config = dict(
    n_layer=8,
    d_model=256,
    positions='learned',
    init='normal',
    decay_shape='sqrt',
    batch_tokens=32768,
    seq_len=512,
    doc_mask=False,
)
MLP neurons of a small language model. Each row is named by its layer, matrix (up: input weights) and neuron, and shows model dimensions 64-191. Each number is 200 + 30 x the weight over its row's rms, rounded and kept within 0 to 999.
After each neuron's rows, "fires in" lists the words (lower case) most often at its 100 highest values on Wikipedia text that the model never trained on. A number after a token or word is its count.

L2.up613,189,169,197,221,214,189,206,228,200,180,226,214,175,218,150,218,245,205,210,201,175,201,195,207,194,214,218,166,170,154,200,208,185,182,233,170,256,205,196,170,158,199,228,147,188,130,186,218,198,145,221,211,141,207,232,211,213,185,151,197,201,185,247,250,210,232,198,186,234,109,212,211,79,181,187,176,171,203,170,169,201,226,173,227,161,188,192,219,298,191,235,156,201,188,200,241,200,192,221,176,183,182,175,195,210,178,163,160,221,159,211,208,252,210,240,215,240,175,213,215,191,216,233,168,163,243,220,209
fires in: "in" 62, "per" 6

L2.up96,254,254,256,201,189,167,229,205,211,167,210,186,163,200,161,232,206,199,203,201,224,225,209,188,230,222,208,216,217,123,199,192,224,197,240,202,264,180,198,181,196,196,200,226,192,241,214,171,221,178,207,177,194,228,276,217,226,244,225,234,194,169,215,187,277,178,228,171,257,157,220,203,198,217,188,196,202,223,233,181,225,177,147,210,142,180,236,211,242,182,205,179,205,211,211,174,230,196,237,195,221,179,204,193,197,195,114,193,137,232,224,134,228,146,209,206,179,187,206,212,211,198,263,171,200,216,226,163
fires in: "in" 52, "s" 29, "for" 14

L2.up344,221,183,256,226,231,106,255,226,181,197,127,243,206,169,188,161,215,192,198,203,229,169,221,206,193,249,204,209,224,172,142,205,242,185,186,236,207,187,241,192,224,170,230,222,238,240,203,157,235,221,197,214,149,250,207,212,224,226,208,204,181,190,172,230,150,207,221,244,246,154,223,176,151,197,225,207,217,201,151,192,236,164,177,243,172,246,244,206,152,207,230,214,180,234,237,212,135,202,238,230,227,209,208,237,172,194,193,156,190,211,199,160,203,210,153,140,168,244,239,196,177,216,154,204,236,175,227,230
fires in: "the" 52, "as" 13, "thrombocythemia" 4

L2.up160,186,143,215,168,180,207,200,233,170,186,167,159,212,246,233,179,186,195,219,189,213,230,199,178,196,237,260,185,216,186,205,162,207,169,194,203,233,213,208,196,234,187,251,229,161,213,186,195,192,255,235,204,192,234,167,194,213,203,216,165,159,215,180,254,206,206,172,236,185,215,184,180,172,154,227,239,203,180,197,208,235,222,179,264,122,188,205,231,224,202,201,191,146,222,189,185,210,223,196,159,223,242,226,159,238,223,170,182,190,230,162,175,214,261,234,207,178,200,208,166,142,155,232,189,228,213,214,180
fires in: "that" 70, "which" 9, "this" 7, "it" 4

L2.up28,246,147,204,195,187,207,221,194,194,173,176,166,175,207,176,229,190,226,205,193,234,176,171,165,219,191,158,215,197,181,247,194,186,190,214,222,237,215,198,177,180,197,194,235,187,215,201,197,167,232,229,218,206,179,191,192,272,219,191,187,172,197,173,223,185,188,165,233,198,125,118,184,195,228,163,192,177,159,159,201,218,199,273,206,167,221,224,235,179,201,196,224,211,183,226,169,190,221,209,211,262,206,223,204,143,183,187,225,150,181,193,229,215,184,161,195,186,195,237,194,210,213,208,203,198,209,141,181
fires in: "the" 30, "and" 26, "100" 6

L2.up4,251,204,194,239,212,252,203,218,164,167,212,173,241,203,185,219,182,171,180,211,185,176,231,200,207,240,195,209,203,200,237,200,196,192,226,224,152,236,261,203,170,132,207,207,188,163,191,181,169,240,154,179,196,247,181,189,235,206,279,187,226,152,208,160,219,225,192,225,281,214,156,159,214,143,233,167,206,174,212,194,218,186,227,229,139,239,204,203,251,220,168,204,225,152,162,200,234,234,208,207,219,197,217,223,201,241,150,195,145,163,210,179,179,184,179,239,200,199,153,202,158,164,166,152,230,205,215,245
fires in: "and" 94

L2.up634,242,219,183,186,216,201,141,202,233,175,201,167,109,164,174,191,173,223,189,263,232,215,241,214,196,189,221,190,222,159,234,244,173,252,205,183,245,210,234,159,162,156,179,195,239,193,179,234,205,183,242,183,216,231,231,166,212,233,246,194,186,187,180,207,205,175,209,154,193,161,201,165,151,152,199,164,210,228,172,170,226,161,234,191,136,177,223,245,223,236,203,178,205,167,173,170,178,241,149,211,193,180,198,193,222,198,226,159,188,193,218,172,212,268,208,191,186,205,200,188,158,201,182,191,263,210,197,190
fires in: "as" 98

L2.up115,202,173,240,189,183,154,199,229,162,156,165,264,201,216,210,243,250,190,211,211,151,159,185,197,215,219,112,218,191,245,207,192,143,208,232,188,164,222,178,172,227,156,178,237,181,205,182,158,152,194,221,182,170,220,249,177,199,217,234,201,214,225,196,234,211,155,169,225,262,160,216,163,197,273,174,136,188,232,169,205,236,187,239,197,170,157,234,217,205,155,160,145,225,201,218,233,162,195,201,177,186,171,152,222,190,156,165,223,146,205,226,247,179,197,223,206,170,244,90,217,164,207,200,263,183,230,237,201
fires in: "on" 43, "services" 4, "life" 4

L2.up328,216,194,187,191,208,221,215,219,199,169,180,254,173,154,156,235,209,218,184,198,184,224,156,186,307,209,235,152,207,220,160,201,217,185,203,173,197,183,192,217,202,218,204,214,167,235,231,165,253,242,222,219,226,222,223,191,231,185,249,146,214,186,157,226,156,189,161,186,223,192,154,243,171,207,253,152,204,251,230,198,237,171,164,230,197,209,239,242,283,208,234,232,179,186,184,243,166,190,121,211,193,252,189,182,210,189,149,193,166,220,187,177,229,176,201,235,191,261,218,177,201,206,193,209,216,169,203,209
fires in: "it" 29, "there" 11, "raf" 8, "notes" 6, "fact" 5

L2.up1003,190,178,179,250,193,218,151,220,209,240,242,191,253,246,161,204,165,175,213,175,214,228,205,179,255,208,163,198,209,212,190,158,224,177,187,155,197,223,197,219,191,229,215,218,250,133,178,165,262,183,193,202,166,207,208,221,221,276,245,204,166,162,184,182,224,237,170,179,208,187,220,171,213,216,202,186,194,181,223,224,237,203,120,253,159,244,206,179,182,218,190,161,193,203,139,219,203,203,209,208,216,209,185,192,227,206,192,163,199,186,209,178,172,187,213,166,194,157,213,196,192,254,214,190,258,252,169,177
fires in: "first" 28, "one" 12, "last" 9, "second" 9, "third" 8, "fourth" 4

L2.up507,143,224,177,213,196,245,172,251,183,184,203,232,249,201,182,219,211,201,186,160,145,231,207,182,222,204,231,131,176,175,170,190,239,161,232,99,171,201,198,237,244,180,223,212,182,177,175,152,189,236,179,237,208,205,170,191,246,193,210,199,245,149,219,241,163,247,165,184,213,206,261,250,228,185,230,186,208,207,251,200,200,250,214,211,175,216,206,190,227,238,231,216,206,227,186,188,183,209,245,204,258,180,194,164,222,142,192,182,127,126,180,228,183,167,192,195,206,197,140,199,181,190,183,132,180,211,286,198
fires in: "first" 44, "early" 13, "second" 12, "only" 8

L2.up496,233,153,219,188,186,229,173,217,219,216,144,149,172,219,190,180,193,166,192,241,170,225,212,264,159,191,208,158,209,205,171,194,202,211,210,192,168,242,235,218,240,224,203,169,201,208,201,234,236,210,242,219,219,238,176,212,238,185,214,238,151,174,142,234,221,236,211,172,166,211,240,201,105,227,170,249,135,255,203,136,254,217,205,215,242,197,210,202,184,169,196,184,192,175,169,200,170,274,160,233,192,202,217,182,218,133,234,132,216,160,240,157,177,212,160,220,203,199,265,210,167,220,229,200,198,151,237,214
fires in: "as" 46, "slot" 5, "fact" 4

L2.up56,177,187,246,204,174,190,199,218,195,195,186,225,184,178,208,214,221,212,201,207,202,204,256,174,190,195,213,155,258,213,186,191,246,188,247,219,192,234,219,222,191,175,140,181,229,220,141,257,186,216,212,186,231,221,260,231,182,267,238,216,130,202,184,274,189,198,186,213,259,182,213,227,212,197,191,165,228,215,202,185,248,228,150,173,183,220,217,181,227,284,218,161,135,158,220,240,185,190,171,153,210,201,202,226,191,167,203,161,214,229,211,203,226,164,219,221,210,213,251,226,126,176,237,215,145,230,212,176
fires in: "it" 65, "this" 30

L2.up844,212,205,166,234,214,211,265,190,170,150,142,193,222,252,163,236,224,201,218,239,198,140,170,152,154,173,173,214,219,188,269,216,233,229,231,250,201,213,250,176,161,170,190,256,258,196,206,202,183,197,211,230,168,217,213,210,237,239,169,178,216,177,204,199,227,240,158,206,158,176,231,194,198,224,198,160,211,201,248,147,220,185,190,220,197,220,254,228,234,213,185,208,233,245,188,225,223,189,149,273,261,219,126,186,193,224,154,209,148,224,182,197,196,192,202,249,209,192,218,199,222,235,158,222,185,183,229,173
fires in: "as" 24, "in" 12, "to" 10, "and" 9, "not" 8

L2.up57,183,174,198,152,188,189,174,204,172,186,198,235,196,192,168,197,199,182,157,181,238,193,154,223,140,217,159,203,213,178,215,226,218,137,214,190,196,236,160,215,224,175,210,239,220,207,206,157,206,217,238,211,207,232,177,219,179,270,213,208,165,182,223,204,214,188,157,175,167,189,234,233,224,198,206,162,191,166,232,222,240,178,124,230,190,191,247,200,127,202,207,214,210,274,188,231,223,159,207,200,251,171,217,211,197,225,138,219,167,239,278,151,166,208,214,187,203,265,140,175,192,158,209,186,231,245,252,213
fires in: "place" 18, "end" 13, "peak" 9, "embassy" 7, "seat" 5

L2.up321,195,185,234,229,147,190,174,200,210,232,202,236,190,180,213,188,196,220,172,162,238,204,253,226,206,184,236,164,231,172,228,193,226,165,202,206,231,191,229,248,245,130,190,221,203,240,204,252,158,218,245,252,211,273,237,200,218,233,196,231,124,140,212,233,145,181,220,147,182,194,165,193,153,160,193,178,151,209,199,194,180,217,243,224,150,224,230,191,184,234,148,224,201,158,242,183,166,236,216,248,183,185,243,181,194,180,232,150,184,183,241,234,175,209,123,243,182,185,187,187,186,247,215,158,201,182,193,199
fires in: "as" 43, "director" 9, "fij" 7, "chief" 5

L2.up86,256,172,215,208,194,199,194,178,222,174,235,172,163,211,178,205,180,161,205,202,152,181,156,176,178,214,153,176,154,201,224,114,188,156,233,219,186,234,228,225,133,154,197,260,238,217,200,220,176,192,227,207,178,184,205,192,273,231,228,197,200,139,201,167,187,206,186,205,218,163,236,193,189,226,171,193,204,260,241,198,253,212,225,210,165,190,183,153,221,189,250,218,182,145,228,252,214,187,171,199,232,189,205,188,177,180,228,194,134,212,186,169,229,175,199,241,209,195,188,177,231,219,165,189,219,204,183,214
fires in: "and" 55

L2.up366,214,202,193,153,224,242,212,209,171,167,187,175,211,157,231,199,184,221,152,219,193,194,215,201,125,252,175,183,296,174,191,220,249,208,237,179,211,222,185,218,192,173,177,191,213,196,207,228,225,246,245,248,182,226,164,175,190,252,182,205,189,232,239,217,213,176,177,215,206,177,212,193,192,228,187,198,210,195,194,212,200,154,224,267,225,152,234,246,163,192,207,226,223,258,222,206,213,147,203,214,211,190,204,220,208,207,156,222,220,212,182,210,147,177,195,204,162,170,179,181,250,198,147,175,187,204,233,208
fires in: "born" 40, "place" 16, "embassy" 7, "actress" 4

L2.up297,133,173,259,244,189,207,157,185,162,182,215,197,208,231,216,155,218,184,213,194,210,237,234,185,198,226,242,200,185,212,201,176,183,214,234,182,223,209,190,185,203,196,183,201,179,175,191,176,192,171,176,206,206,206,175,191,178,188,203,127,152,181,218,206,228,229,157,174,178,184,197,184,198,179,163,193,196,180,201,249,182,233,223,201,230,193,191,209,164,214,169,184,184,218,195,177,163,223,213,143,197,166,154,170,134,202,186,205,192,202,187,152,160,195,159,150,203,244,241,127,208,192,227,170,204,213,231,211
fires in: "west" 15, "south" 14, "east" 13, "north" 13, "side" 12

L2.up694,189,220,199,175,197,180,217,225,198,203,229,131,212,180,173,200,207,233,204,215,159,152,210,205,197,197,227,226,207,206,235,167,160,199,186,213,229,197,186,222,224,126,192,231,182,171,158,231,191,211,207,230,165,231,158,185,214,244,230,194,226,211,146,264,165,189,167,215,278,183,183,169,222,136,175,208,231,172,203,156,190,198,220,138,176,171,241,199,239,206,165,216,243,201,223,245,217,169,168,226,230,195,183,222,188,207,166,149,150,177,166,232,163,192,207,187,199,195,181,178,243,204,225,194,213,185,266,180
fires in: "with" 21, "978" 21, "be" 10, "take" 6, "took" 4

L2.up1,187,186,206,233,255,210,168,217,192,206,189,176,195,233,196,117,166,170,223,194,223,166,194,198,204,195,173,216,213,204,157,197,207,184,205,236,224,214,204,214,207,156,210,178,176,183,156,187,203,190,178,174,187,193,170,200,188,197,273,205,205,241,195,221,162,236,202,125,203,214,174,163,172,188,228,216,293,226,195,175,240,194,177,208,218,169,218,171,210,228,181,224,179,221,180,213,196,166,183,192,249,209,206,169,178,162,230,213,226,193,223,199,145,224,184,203,214,245,192,119,223,226,240,227,206,191,217,206
fires in: "half" 15, "west" 14, "more" 14, "south" 12, "east" 7, "north" 7

L2.up692,210,181,175,205,228,168,214,217,229,221,193,236,154,199,184,225,176,221,207,244,124,157,209,221,136,239,202,205,252,177,216,166,222,198,186,189,202,245,221,214,162,156,194,180,255,199,188,155,192,209,200,240,204,235,250,218,167,214,209,217,189,182,213,203,214,252,185,252,274,200,166,186,209,157,228,135,217,177,204,189,234,179,204,255,213,230,215,230,212,218,188,206,234,249,164,186,199,205,163,221,215,163,232,205,227,230,220,186,200,221,232,244,240,217,194,210,193,193,218,180,187,231,170,159,193,206,229,161
fires in: "as" 21, "place" 10, "bronze" 8, "total" 6, "hold" 6, "third" 6